Part of a small language model's weights: 15M parameters, untied embeddings.
MLP neurons of a small language model. Each row is named by its layer, matrix (up: input weights; down: output weights) and neuron, and shows model dimensions 48-143. Each number is 128 + 32 x the weight over its row's rms, rounded and kept within 0 to 255.
Before each neuron's rows, "fires on" lists the tokens most often at its 100 highest values on Wikipedia text that the model never trained on.

fires on: " number", " form", " organ", " sold", "anc"
L3.up682 [136 137 125 124 122 152 116 159 164  83 104 123 129 134 135 103  88 132 148 211 108 135  56  92  98 164 166  93 124 170 171 137 171 118 128  97  98 107 119 146 141 115  82 151 121 220 126 178 149 124 173 141   9 129 123 113 134 117 152 142 136 101 134 134 136 135  78 145 127 125 107 144 195 100 159 102 140  69 147 148 207 137 133  65 190 107 103 117  99 128 107 115 144 111  80 118]
L3.down682 [ 97 132 111 150 111 144 158  82 103 143 144 150 123 131 112 137 126 140 110  84 165 113 138 134 142  68 131 183 138 144 102 147 113 126 123 111 115 118 171 150 112 146 220 102 142 109 146 128  68 111  58 115 218 120 132 135 106 143  75 101 124 154 152 154 111 125 176 134 129 136 135 166  64 184  80 161 149 116  62  92  90 122 146 122  40 165 145 131 135 146 100 186  87 142 131 133]

fires on: " ac", " sold", " gr", " rank", "ientific", " report"
L3.up806 [159 117 129 119 127 148 133 152 181  96 110 127 107 132 115 104 101 116 154 109 127 141 177 147  95 155 125 127 170 137 140 173 104 105 148 114 152 110 119  61 120 136 125 114 150 152 141  96 141 115 143 125 152 125 147 193 107 116 130 152 114 199 174 149 101 115 204  32 136 123 124  96 105 106 140  77 110  49 130 101  43 139 133 173 169 137 129 118  88  33 108 108  79 118 126 120]
L3.down806 [ 83 186 156 164 154 115 137  45 109 124 147 137 157 146 120 119 142 187 114  97 118  98  82 147 156  75 128 132  96 170 123 116 152 154 107 173 127 165 136 101 107  74 140 163 123  92 102 144 100 131 100 101 139 121  71  94 208 158  98 103 181 112 104 100 128 136 117 143  94 139 150 183 139 136 104 136 154 167 125 150 201 121 111 129 124 184 122 145  99 199 114 165 173 163 137 118]

fires on: "ed", "1", "ers", "es", "s", "A"
L5.up732 [176  78 180 153  90  94 165 114 183 109 159 125 209 154 108 177 106 107 142 159 141  73 116 165 144 130 108 151 146  65 125 151 118 138  93 152 163 148 119 191 143 103 126 120 108 115 162 113 123  98 111 163 130 127 120 130 156 121 105 166 134 171 121 124 131 116 123  76 106 148 169 159  94 115  95 169  82  92 169 139 156 172  92 139 176 118 137 138  87 189  81 133 128 147 112 100]
L5.down732 [119 150 117 131 118 153 151  95  95 161  80 181 136 112  93 131 159 151 102 124 139 141 176 122 126 140 134  88 116 139 140  98 130 196 135 165 125 115 137  85 146 176 100  70 165 148 105 181 160 117 130 126 233  98  90 136  56 175 125 122 137  97 154 128 168 166 136 179 124 151  90 110 154 106 132 113 195 156 113  70  57 166 131  93  99  97 129  88  96 101 133 123 103 126 130 105]

fires on: " (", " (born ", " –", " William", " And", " |"
L7.up242 [148  80 134  88 168 161 144  83 153 160 109 132 137 133 100 128 103  86 107 108  94 165 130 136 152  86 131 111 173  69 142 136  96 154 101  51 151 114  61 173 108 141  97  76 131 152 182 140 147 105  87 138  63 171 185 126 154  81 166  76 141 104 133 184 151 120 157 175 148 142 135 168  87 117 148 129  89 108 158 124 141  89 128 154 124 143 188 148 153 140 129 145 148 159  96 133]
L7.down242 [ 79 185 145  92 210 170 159 110 153 161 112 130 132 127  69 132 173 131 118 137 143  87 152 111 126 146 195  64 139 108 207 111 129 153  85 173 170 114  88 163 103 146 150  73  88 154  61 102 173 179  84 152 169 137 159 155 120 116 109  95 106  84 143 142 130 104 146 153  69 152 119 129  83 142 144 142 135 141 130 150 182 157 163 119  72 150 127 167 172 114 119 129 208 120 143 112]

fires on: "/", " (", "% |", " |", "cl", "om"
L6.up145 [187  75 124 108  82  85 142 106 169 124  95 153 168 148 163 108 121  87 141 143 118 133 160 100 140 152 114 120 124  83 160 105 136 157 132 136 160 131  76 152 128 118 145 100 154 129 182 171 179 139 152  93 124  90 156 107 117 145  65 150  79 121 137 144 142 106 123 102 194 123 154 163  68  81 168 179 131  95 138 147  69 126  98 161 111 162 156 134 119 162 164  80 100 133  92 163]
L6.down145 [ 79 100 159 124 142 183  88 143 131 117 182  92 158 110  73 135  90 135  61 132 184 124  81 118 117 150 143  61 122 131 141 189  80 124  86 168 142 144 136 136 111 190 122 159 143 173 124 140  81 135  79 122 139 131 108 119 162 127 180  99 149 171 150 138 158 151 145 134  73 103 162  80 112 103  92 132 144 169 138  72 144 161 112  83 101 115 123 164 113 146 186 132 138  67 168  93]

fires on: "ing", "ating", "iss", "eep", "att", "art"
L5.up237 [100 157 192  91  80 134 100 112  88 190 139 155 165 118 156 100  96 129 119 155 115 117 124 109 209 152  95 127 118 150 163 147 154 170 121 126 136 126 118 100 123 173 100 116 151 122 193 172 159 155 155  81 207 153 122 164 100 171 153 140 113 119 118  84  93 115 173 145 139 122 190  61 135  69 135 171 127 167  96  99 174 140 131 110  98 102 159 125 137 108 104 154 107 110 112  83]
L5.down237 [179 123 116 150 197 142 146 128 162  88  77  82 114 178 170 110  96 139 141 145 104 124  29 113 109 135 153 111 125 161 140 165 118 156 122 127  69 106 127 129 114 126 115  78 126 176  86  88 161  92 102 164 116 146 134 131 110 128  82 184 123 154  95 180  43 138 105  54 138 133 124 168 123 127 145  68  69 119 200 135 122 127 134 162  83 121 125 138 173 132 122 106 136  93 110 207]

fires on: "ives", " Direct", " Ob", "ten", "lect"
L3.up984 [158 108 163 136  98 156  81 125 162 233  79 135 190 112 160 153  84 137  90  64 142 142  96 132 138 166 117 173 121  79 160 136  50 146 115 182 180 154 132 160  99 173 108 124 145 126 150 128 107 136 158 131 180 123 144 136 150 126 124 106 121 121  84 131 127 133 161 109 139 135 137 184 151 124 125 153 138 121 136 140 135 123 114  96  82 165 189 146  93  99 142 121 110 167 172 129]
L3.down984 [103 171 127 123 152 116 152 134 115 105 147 141  73 138 103 134 167 128 149 183  98 167 169 127 103  61 105  77 116 193 147 134 155 127 130 108 137 125 140 159 165  50 179 146 130 134  50 144 137 132  89 137 111 120  88  99  71 156 153 194 141 140 150 103 120 126 117 124  97 144 111 129 114 138 119 102 152 154  74 115 105  83  78 114 174 113  51  88 141 177 148 143 151  78  82 133]

fires on: "ig", "um", "og", "ad", "un", "av"
L7.up786 [136  98 165 118 169  99  67  55  88 148 163 125 103 162 119 139 112 106 169  93 145  99  72 125 206 150  69 101 150 146 171 122 156 198 160 133 118 173 110 124 120 179 174  85 147  67 192 130 100  72 151 126 106 114 141 139 148 111 121 108  86 170 106 143  85 153 127  87 148 117 167 130 151  95 119 157 135 153 121 113 140 132 122 106 107 126 140 159 164 190 213 101  90 118 162 194]
L7.down786 [159 146  77 216 157 155 119 171  78  83  57 125 152  78 107 190 112 128 191 175  99 167 128 169 113 137 104 137 135  84 131 164 135 118 116 141 109 127 126 115 141 125  84 124  82  75  78 144 146  89  94 151 107  64 115 123 115 165 132 128  93 114 114 171 192  70 133  87 108 160 179  67 119 177 121  75 144  95 102  81 128 136 111 104 124  71 141 103 131  90  77 157 139 137 168 109]

fires on: " later", " turn", " sold", " rem", " Th", " number"
L3.up724 [154 138 141 132 137 150 112 151 108  57 179  74 137  75 108 122 164 143 142 255 129 157  42 140  74 128 104 141 126 142 141 127 211  97 153 122  80  68 142 171 109 123  94 172 128 161 154 126 136 110 139 138  77 132 146 111 116 118 134 117 161 106 140 111  91 117 119 109 129 134 121 178 174 130 143 105  81  12 135 135 151 184 139 129 158 125 121 116 118 148 104  99 163 123 127 111]
L3.down724 [ 82 122 123 139 116 126  86 110 115 140  86 167 112 141 151 183 141 110  93  76 145 125 140 122 209 147 132  96 118 137 103 151  91 142 106 155 109 190 130 136 138 107 209 109 165 121  86 110 119 139  90 132 161 122 105 100 140 139  74 135  44 171 152 146 149 146 142 158  93 121 118 127 110 138 118 145 143 177  99 107 162  29 140  62  87 167 126 162  74 140  77 173  86 117 127 133]

fires on: "ten", " en", " Ob", "ched", " Direct", "itar"
L3.up343 [121 115 184 153 148 121 111  93 115 173 128 108 154 100 150 155 102 112  95  80 133  63  44 162 140 136 144 152 168  41 100  86  99 153 125 137 128 175 124 125 134 171 105 130 143 106 130 143 139 140 152 127 215 118 135 126 125 142 142 100 109  93  56 114 126 128 125  52 123 149 137 146 110 101 154 115 124 160 121 119 113 138  82  89 111 120 144 143 110 243 139 137 125 167 192 135]
L3.down343 [157 131 110  95 122 146 137 250 151 131 135 157  92 128  99 166 150 163 132 145 124 162 185 118 119 117 139 102 127 203 189 122 137 144 119 123 133  93 126 119 106  54 178 145 122 143  94 112  97 122 116 125  81 171 139 130 132 120 109 184 129 135 162 137  95 117 132 121 134  84  97 133 172 173  25 137 125 122 150 131 106  70 174 110 154 102  96 114 152  67 110  98 107  87  90 127]

fires on: ",", "in", "y", "um", "h", "hy"
L6.up22 [145  85  98 213 196 131 177  64 118 119 136 155 122 174 113 140 134 123 103 115 130 149 128 156 128 168 140 126 176 118  98  79  74 114 179 148 151 138 107 109 131 169 112 145  99 152 112 108  73 138 122 139  77 153 130 123 142 108 147 100 132  99  97 157 154 187 133  95 150 158  99 108 134 209  88 109 100 106  85 114 149 150 124 141 188 169 169 137  99 166 114 111 140  89 170 113]
L6.down22 [104 103 167  99  83 126 177  97 146 158 154 123 154  67 140 108 147  89 128 122 100  57 142 166 114 112 179 122 156 116 183 155 168 114 114 122 122 161 128 150 115 172 150 158 129 132 146 111 123 135 157 120 172 130 142 115 181 197 119 104 111 148 136  98 108 107 123 204 178 132 170 119 122  95  54 184 121 146 204 156  93  86 139 128 100 127 149 126 117 110 120 158 149 132 133 141]

fires on: "m", "a", "al", "am", "er"
L5.up40 [105 131  93 110 151 117 146 186 157 131  94 172  82 164 136 148 146 133 149 131 122 136 152 154 141 140 116 106 108  49 134 146 113 124  88 126 133 148 120 149  88  86  98 143 145  74 152  85 109  59 141 123 110 140 165  98 120 176 189 123 142 146 124 107 158 137 103 131 110 130 136 180 125  56 122 144 143  94 141 100 127 117 134 112 190 179  95 165 103 108 105 114 114 133 175 136]
L5.down40 [129 133 165 159 151 142 176 122 100 124 167  96 167 117 108 130 118 156 117 154 123 189 119 135 130 143  63 119 107 217 139 131 155 138 122 115 166 139 126 114 125 129  80 103  93 142  79 156 150 147 137 144 173 150 106 126 115 105 104 108 115 138  94  83  39 118 127  98 110  96 111 130 126 204 152 130 123 107 148  72 118 165 160 102 103 100  82 113 144 127 120  98 123 123 129 120]

fires on: "ar", "a", "er", "at", "c", "ec"
L7.up78 [ 75 129 115 173 151 132 127 143 169 168 124 123 141 138 155 182  85 118 127 117 184  91 168 151 132 150  99  81 162  24 112 104 107 193 106  91 122 157 108 106 140 160  54 125 135 144 104 147  94 102  97  87 160 113  84 122  90 172 167 104 178 148 114 177 173 117 118 154 171 151 164 106 134  83 105 116  79 126 205 124  80 112  38 136 152 150  75 105 150 125  55 100 161 117 110 181]
L7.down78 [136 139 150 102 167 118 140 107  98  67  80 112 148 149 100 132 171 135 198 123 149 134  58 143 135 143 129 118 162 182 137  92  99  68 148 220 136 118 146 157 132  82 205 117  89 101 121 178 169 151 119 139 155 120 158 128 193 118 106 110 100 126  99  50 103  61  99  88 143  74 129 149 174 146  85 126 150 139 158 141 203  76 141 156 131  79 149 144 144 120 143 185  63  95 105 135]

fires on: "al", "ut", "ort", " s", "t", "ent"
L6.up983 [127  86 131  97 132  67  83 105 152 160 126 140 115 148 191 173 174 125  92 151 149  96  80 121 182 150 129 128 107 113 197 116  76 109 112 183 105 145 174 170  77  69 127  91 145 147 207 127 188  64 126 133 145 163 118  86 108 127 179 110 129 117 121 103  90  90  69 113  94 112 107  98 118 148 155 100 113  85 142 140 136  80 120 113 133  93 151 132 121 116 101 135 101 112 153 161]
L6.down983 [105 141 120 188  77 168  88 173 101 106 120 122 135 162  88  87  95 138 142  57  96 123 176 134 100 115 184 139 162 123  86 111  84 106 128 127 115 101  97 122 128 196  63 103 131  72  74 176 120 165 139 137 111  81 154 145 106 153 140  96 116 144 105 137 194 158 175 149  93 159 163  89  84 138  98 165 125 157 141  90  92 121 113  98  50 120  95 108  88 112 132 159 172 171  93  92]

fires on: "\"", "ed", " by", "es", "led", "After"
L4.up133 [133 130 119 119 183 122 120  56 134 120 123 148 132 134 132 130 199 121 109 168 148 131 128 124  87 106 121  83  75  72 108 102 142 131  66 131 196 133 195 217  41 165 131 105  88 153  79 118 141 166  94 133 121 155 108 154 116 119 156 212 104 154  85 166 150 110 129  28  98 110 123 120 137 109 128  85  38 106 155 116 140 161 111  77 152 156 154 166  94 166 117  76 115 132 143 110]
L4.down133 [ 89  97 139 143 111 161  74 163 127 148  91  94 101  78  77  75 163  37 150 138 186 125 168  96  98 126 113  88 170  76  99  86 102 135 119 169 132 132 100 150 110 134 128 174 140 125  96 144 128 136 158 145 201 139 120 138 138 155 108  91 171  90 143 131 188  78  95 203 138  91 135 107  94  89 109 170 174 100  80 101 185 127 127 116 101 177  86 177 137 147 140 195 113 170 173 109]